config.toml
n_head = 2
n_kv_head = 2
vocab_size = 4096
norm = "rmsnorm"
norm_eps = 1e-05
rope_fraction = 0.75
tie_embeddings = false
parallel_block = false
init_std_qkv = 0.04
warmup_steps = 200
decay_fraction = 0.606
seq_len = 1024
steps = 4065
MLP neurons of a small language model. Each row is named by its layer, matrix (gate and up: input weights; down: output weights) and neuron, and shows model dimensions 0-191. Each number is 500 + 40 x the weight over its row's rms, rounded and kept within 0 to 999. Numbers have three digits each. A neuron's up and down rows have the sign that makes its largest values positive.
Before each neuron's rows, "fires in" lists the words (lower case) most often at its 100 highest values on Wikipedia text that the model never trained on.

fires in: "and", "or"
L3.gate378:509499523536505447552432494436506510402521440533436457484457541479503481488535519552507504480539576483454529508463478452441627484501521506522484574534474434529580509502525481419446436455528451484489508450480494448546479545424469466520544522506542513457463506555596533448546423516472545500484471416507515445526564486538429464494517495506558538502473533418536502484460536493554545530520497468490518442468472526481465474563519535475446480518483482469509555560518503445531498433522551473515481489650536530457489470425522519524483511511507491544504491457506518508508503498477450498
L3.up378:485587450465498491539425377470515473443543469504449534460503505480533474467477437562483548514527521446463441531484557517463558498429515496529461525489507501506591492459521447480532467522529481457451536457462505496474520505463467498467502444533463507443492500483558506506469467546527510439496517459517469509516475496461447449497512513500529537472425537444465449458526472463522511481435509441456478479514438498531488536532497535501463492577490538461425472474510505512506469486499514450504502521479581464484493528490565607609591564538445546543461515479553526447500469519424397418
L3.down378:474547453521484471493450504447556465490546461477482533458511505461455461540530532500526495539523525471499590509517578450507490508483499431509498520525500511542486585494429540517437474491501437525516486475582500481569484481460470511485533532417538537507529498521514507502425473433449474447460499462502457496524464519475521576533406527566502401558475436448495448494516548439568556502543538521578513505570531503533496442491532482494445468449488400576578478484494548530562516467516540495526549548474462472503452548478504480496523507520557525452484464515573480521497408418526515545

fires in: "new", "peace", "can", "second", "best"
L3.gate124:504583524466564465547544534570505455448423521447541499514414491506527548495485479525535478488471454531518540545468490438541543471476509449506472518445471465545523528476479518552471542513460502437483472455489546462514439504539416503467550512523543494478543469431431510464528451538475484427465552523496464487559492434497473487506449519425437569528481429492525508475528549498502464404521496541533541506471593442514519514517544486482447515530521498527571488567488518508491493549524526432493487448512440514456508524476404493546442466485523496570467534442491435390478470535570528520
L3.up124:518530527478470455565534502541475494505526523458484482574486515445521483554384431493541492533421504526484491475486509463468537488476473453511471524472494526534473580440440495451489546470393484463529422541526516473488528470499475430567522465550429509488507544432469526429519507555471516470466435494498467464458561493480508563465518539451516474529495541477486462550432568505520452540508468447442503513460524476505553460506566511494414471522504490511423516512444436568487471386615458462507457496481482436441528495494483491476549514524539522517506542480508493455496503504504590549
L3.down124:484508535485537501472540464498472546627457480540509488541495392421509449501494496549515496498496508549468550594478436393454492502519457515505538507500531474519487526453485440527451505469487514479537426501510547529492442466568486515503568458545441487531554435524453558487480549496418562494528532459489520460429495483487516547467442532529439472552472444502509529475459521531514540486506444505490503532492557447524480503500511457466461544443502455554468508572490520515479524499587512485508468422455515480482464538389501480467529505488463533566491490393489408527494449489496564495

fires in: "4", "votes", "hold", "and", "completed", "served"
L2.gate431:517521480536437437500545494461521523499465487549411510430474432465480507458513459514562460473536429508502528455477519527478590431458465547478504455571564408470471557498516515406570517515551472492483497525480490483550456553601458514452506515559477512464558527554504466450430435531600457468486508535483470518557499521531491466533510533528532475566552459576494474486496477502477489492534541479495503516512465536536530456493495486448522500518517506517537450520537563439516447483485501506443479512546497455564533440510477484500455546598420554540496537591567497481532511501448527508
L2.up431:442495462502571492465460474421536443492477468535403559492459464475437510422503513403548488543557538546491514474531502498493489485437448554490460516485482451463515554518527470490484501464512447485514471542518559393524523459462456464546544456565467467475503484511505481423477541536504458476518486489548515566483459501586583488523540572464570526550448466462478492443574536518507477443527531496492598478512503529444492547454487478503457459479525469540557498494545558453491481455463541556580534521541460491472568464506489540468478495486503522468472577477521597521485527497525479551
L2.down431:455555571560520414479526460595570492470545466540539489526504488533494557514540451515525507410461569531463569515531473519494442481507479504522476492435478515479545491538458476489474447474577516498546462503493461481421464526498489477464520453492534437523507439485517528467486510512527533500583387482416437508549528499529467463471498459596488490421534553452525467514529550503519460447418416549498542541442535443539515465470460505487517456526521488498464518511539463523482538496478527499549527476519571509559477508449537510569551527498488497463501461550568527457485469399526525475

fires in: "number", "type", "genus", "gene", "length"
L3.gate85:519492485500549537423447442481446516462482526513459523476421524556475447461471508445523484484521557469464571457556453477469458454479525515493500543462561521498507464555482440508482521502506532463463469574331463475523413464506505494540515519491501537481559533522498474567503493441509501434490485504551459510525433470496540488539504581544488479522535477481521511545501459470419516465516480449507434512570428535552552504480442500475451575576448501515463461417464459541548479433492498438506531478498595467480518482481463484571503551509525533509499441546500510470532494492444551502
L3.up85:536499553466477492412472469434571518480447494514479496539470518486554508483476494440449540484475452495476542534524507526457494494515552492477556513502527528520461472485586449447446503470461474408447521559460511485521475510462513438496506486514516530472559550451567537560499510502525507559568553447544439483365543412437531482500488552554477542543525539495464533480481458450467504515454538567449442514548467493467539537557476452489456539504537477497432523514459477473488572465406591479523517525538552492484560546416490512459523500508519478519461530478461555530517475449523555456
L3.down85:475491465519505578534428522447479506488461470474446493490456534496474396462542521490508489458476496497447464523452400480534520408435562482528533512514510467450539612535533465540491552492500503447511503474428505544418575502496513529493519589493495495590470535508532557486533462473500401482531478504456483520430506533450542496512487552508503559470475449469497535521502490413526498494559482539511500496511500523529495515577561396475487494548497478517482471418434530520436502539527490511519432546487505515441538527501502505534414562487491604522441522491501500452570500500519525511

fires in: "also", "found", "made", "make", "present"
L2.gate224:494480570542500496499496530497557473426538500514489526523496474553505508548500486526527467469535499573549526533452505571454549477456497486461480477540458494474475450498589505536536507498472508527507541438507505546576457532472443471512502468442458409482512448491519538427457438528516548482512527542485505490469529554541541502483453469444521430524543425507520524421595427545490533529549516464476511478499527508549556443468495486513479427482462546380557500577523515483530482466486475525590574524503489513441504525428489555439520498445490579435461486480550530459538430529520446463
L2.up224:451529555526538533506445522536530496453522533402583586516472454537435495521521477512525439539440511481494533512516419500515575526510452411500449478508474485546463500472549464518493514524527530525461574485476463510592503466473432544452487470409543471475554489514436488487517474503514511432470505607458547502527478511472464546495517492461479445523524433439474517462523495543515443521544484475525584501479429538510573504509531532500516503479489575481525577544533527519461445607508508471516503541514532500451513479426481531419493557466427537460470542527496477494568517544531505515
L2.down224:449490550455496508494547540535479549554487553548523521547351526509513512601519487472517470498499545550529524576532534506527440568496525474456522421493457517469498476438513482519520482472473467383480468546548446567535459532524553584495554503481538547542463485461513528539513447530544530534533500543558461465487473482479480492469510466518506506498550516484530544468566480570531548513548477457505497461544444487555517418481464449524466497479528473447464480532460546417513551510522507506532510505514489485413546520482455545430501527446528540469504532538504484517559499551617482552

fires in: "new", "india", "jamia", "indiana", "mexico"
L2.gate289:495484472439508528565543526567500480518456465502486463485562443547503499556544501565499511535432458458487563523534456519531457531464453474416524507453485565482438463419571536501562497533518476470472491501472577493508484547483516563456584472439477482453631473505516502478532442592456564513480465522543497410544471476539593466486493475513460509518525462493466484483496457472465454497500520531555534555520509481486531531551506494451524529542497536498522543484486441497485481489478458463442460493525465485575515482524447546501453484491537438511398479476522497486506456438612482446
L2.up289:457490529445507439536498545495538551587494560510539527489463445495443457572541528525567530547532498524524477531484458481570473534516483528469583481389490513501511487481528545466529460494514488516467488553508495494475505495518452508470489448489450496513529526461505543482515493500437510511479457478557539455472504545458514402567514488486473506505585494483515468540542569526543497493479452479538590560491532484483545552531494533435498472551540429494443581487372387601507485500495476508495458432473454582559515512508529487534518458533471510532474460477489427501453505519484464419
L2.down289:464528487449517520493526572489499518548548440561494488452548475492562502504552488538536492480507499428503496507392453510502431508443522524435483499394462532454498473459629540509600440489532468553481462513525515563484462562421558500505499497484481524466542572490562499453494412556505480463503443475525440437489430518521541483512523516490448363498536491488484530482417469476531449505433478507528577567493427462489498507524508513483496494487491537523532502507536446512468464516491510455471467536454504471542536506473508549496443482504526481562450449522551484529514473441517483532

fires in: "name", "commander", "years", "role", "command", "as"
L2.gate476:483505477557475496609475517536596523473560507466479526549517518487595521449531485502524491384437469500537522496480454478478466413495463496541500481502574525489492506468477506443543489546538548533502496448491517473528485470549429507537463528508522553450465515488522558477562526489483519497499436522515439496556494498543553570491503454408500511497552457495550503543499454540549518512488512500462453493499465470553481512450519482472574523413470503521508448471499504455455410491546447458526509468505552463522502497588590505529502493434537430430475488606493544511538433560540489453
L2.up476:451500471508424485578483579540530539469538480423484537575528502508556487553526534483511479524432457522487494500456500399516506448432513517503488512482500516480481561487439494447535494512533534563474464492491504460523573457548420523560453507537533507458509515461528584451534525519518529521525428479462490507508491522485516559483497437431499468519549456433536527502482435548508441518536509463440526501515473495565440540435516515455514485445524509454502431441501521476455482489560426473519501487479572457497522533602515520563523552454496474448478493553413519521469489567533555399
L2.down476:542523533577542557502517530559538503446504515537517505515433492541485460470506591541499480496490541529484451523481559533530419494452484490546440473569449512427567478549529443469579538535533544521542477543482514489481464470465446552454475550511558541477530437474538427551572492532534543441493525497508489532456552511598540476564451535464532502440482510511431511522451503462511494484454508472447459521531479482485482475570509536446491496532462522495480510504477493471424475547471503539483511343524509470490550557448512533445514548455466559492527459519552539433504459472454469472

fires in: "de", "dead", "based", "deities"
L3.gate189:535504422542519585475509501497494408599491554492480490517492489512507567480505500443548486551487547466500435492539507476457511541485523570440460483508537470476437504433531479422454503549552471453502562449496423510505511561538572542518515497515546530503476515526509519511524434481453561478560525466559526551490565455454501565508561503485519564520454478490461533512526512534441482499492491520467495451540528536462513473462477473558495555507517536550468556469525454468560558500503388526439568394419570505510498497462454533474502449502508518503497428441455576552480478516523491499
L3.up189:524479430569519550480511495415564487489487509457465555521475455538487560464447526488549453585522519508481506482476423480442459575444461471481488587493543471536483559505539484461504481495564499430541592483481466550508600532533516529482503513480529550516426451500509531466544502510478493449512492516529540501467512522496543554534568533522443548488527533497430453555523511520481501520490462452510479516537533529484510503443495515555553602550529503502427572506514463506514567507533456516435575465436479512564509509472475458550562443522514543464449469491537597500487548428543528514
L3.down189:526505449511507488441463452499513465580441531490501519452431493497466561516446504462504475521548520499527417466504489458450502487538422498471449507500514442468523541468465462457461464550505461493553540471502446566504551516469515479467537530529527543520469500458474561503536475547425498491554433509527537544455530460507488557535557516486546546553507406497465540493532503520498448477541476532433491461464529525449522445437522523510499534530540477557543561476563531496510593510555391499432564442436541559486509481544471545491488424538446485461523542411447489587447508505487545478

fires in: "or", "limited"
L2.gate167:537529472558402469490495481461472554495469520543494462543453405421525524568546515506445479494510481517483523516500504480509479508516570475533466492447482464488520551456451481516455449590479476459479492545528469509478402457539472473480580496575505442510461480467470448537476499450564533502495446552588507482481563452522470519467474514502560479537529574489506429432527587521513418562496456470497460573453525512504550482535515537498427472464454560495488494556445447539507537496585529503501497508478492500495576486487487600477512466531504528462517573529503516481457463579445502500
L2.up167:465555549492457506533505469547482523487477483550456503516540409439567568446600519492484491504518535509547538498493459537534440452512472509494442580487537502443502458412475498474372407529528455459464437526465504533459523508454458479483482503514525518478493512548501519549509467514464484518509534473519447486425504440462456513477528523496475437559500489506470485552499541515486523498438516504507406519566473562501473478454477514477485493431546483480449515568480524569472511527528499487493557457464558459498579639498575503504478528467514481565529553506484482589497547476462496458
L2.down167:507593523488468521460513507514533568427490530535513480555529422457492504570538489523519427484562541470518551489499522506465437480568541532507519563505480425443470496482469513455451445469524454496527545521510476472482499487526445472506479448582573454494486494485449461498512454512566480492475516461493534488510491497505471486465522518474590514520509532414445524538512458488459520484461531498589425543509413481557485454526491536435549548514522467502520509545412428563507495428622556536501502481528430593512557524540509488498408468539484484500515578471509537524476464516518496517

fires in: "also", "he", "previously", "later", "was"
L3.gate146:484541504530489477411482525550497466472506479499523457548514473493515486517518537516509480475563479482528438422498515528475510393474506453512534462495493553495518500497518430520478500420427574548496437579491535470502494459483445528498531506499504543453397543532429506529424560440546557560508455511517459513527444475483447541470448492525575488468502529558527524522509421502549491443474521427462547465539460460522556539447548513512538503471454523469498499490538568438506494541590543505480528516502463518458493503513416487551532387460508464427513502560494503544513472511479467399
L3.up146:524489443474561441522518454445453504521544560484567548552485491519442502460567489536506482547527475472485488473491505542520510557499451522515460506431462421580493530499485498528486517487528411508477453445420448538478531477546471520467463574521423549484588538501468543481428504499466557546483530451504514497556417545489500519565466506517487488507463531534484453530419520476460517463488420620436443528488397509425482440488476530468518545500550504493482518554543515428493509514464488541512542482480472454465508427460512489422462523523539524520442436528521492494498442491476510529
L3.down146:523476524515422424489468501546545487444556499497495512538477447474550476477625488470499462451589472491543553470484446516475467516515516478504503469481528548528478473496503529522448546427523452485495493509577519501475507452452574463441594506474525448471493505485505480567419516558558574547481487496537487481464561513525536525529453501391455525521486452561458490523445507428551485527538514462539510519437537559532471471474547473559489485500506505512478590539543533453548542513468550480543499577531509507488508561504473494458539498546569516524510504523496403457474407568497484532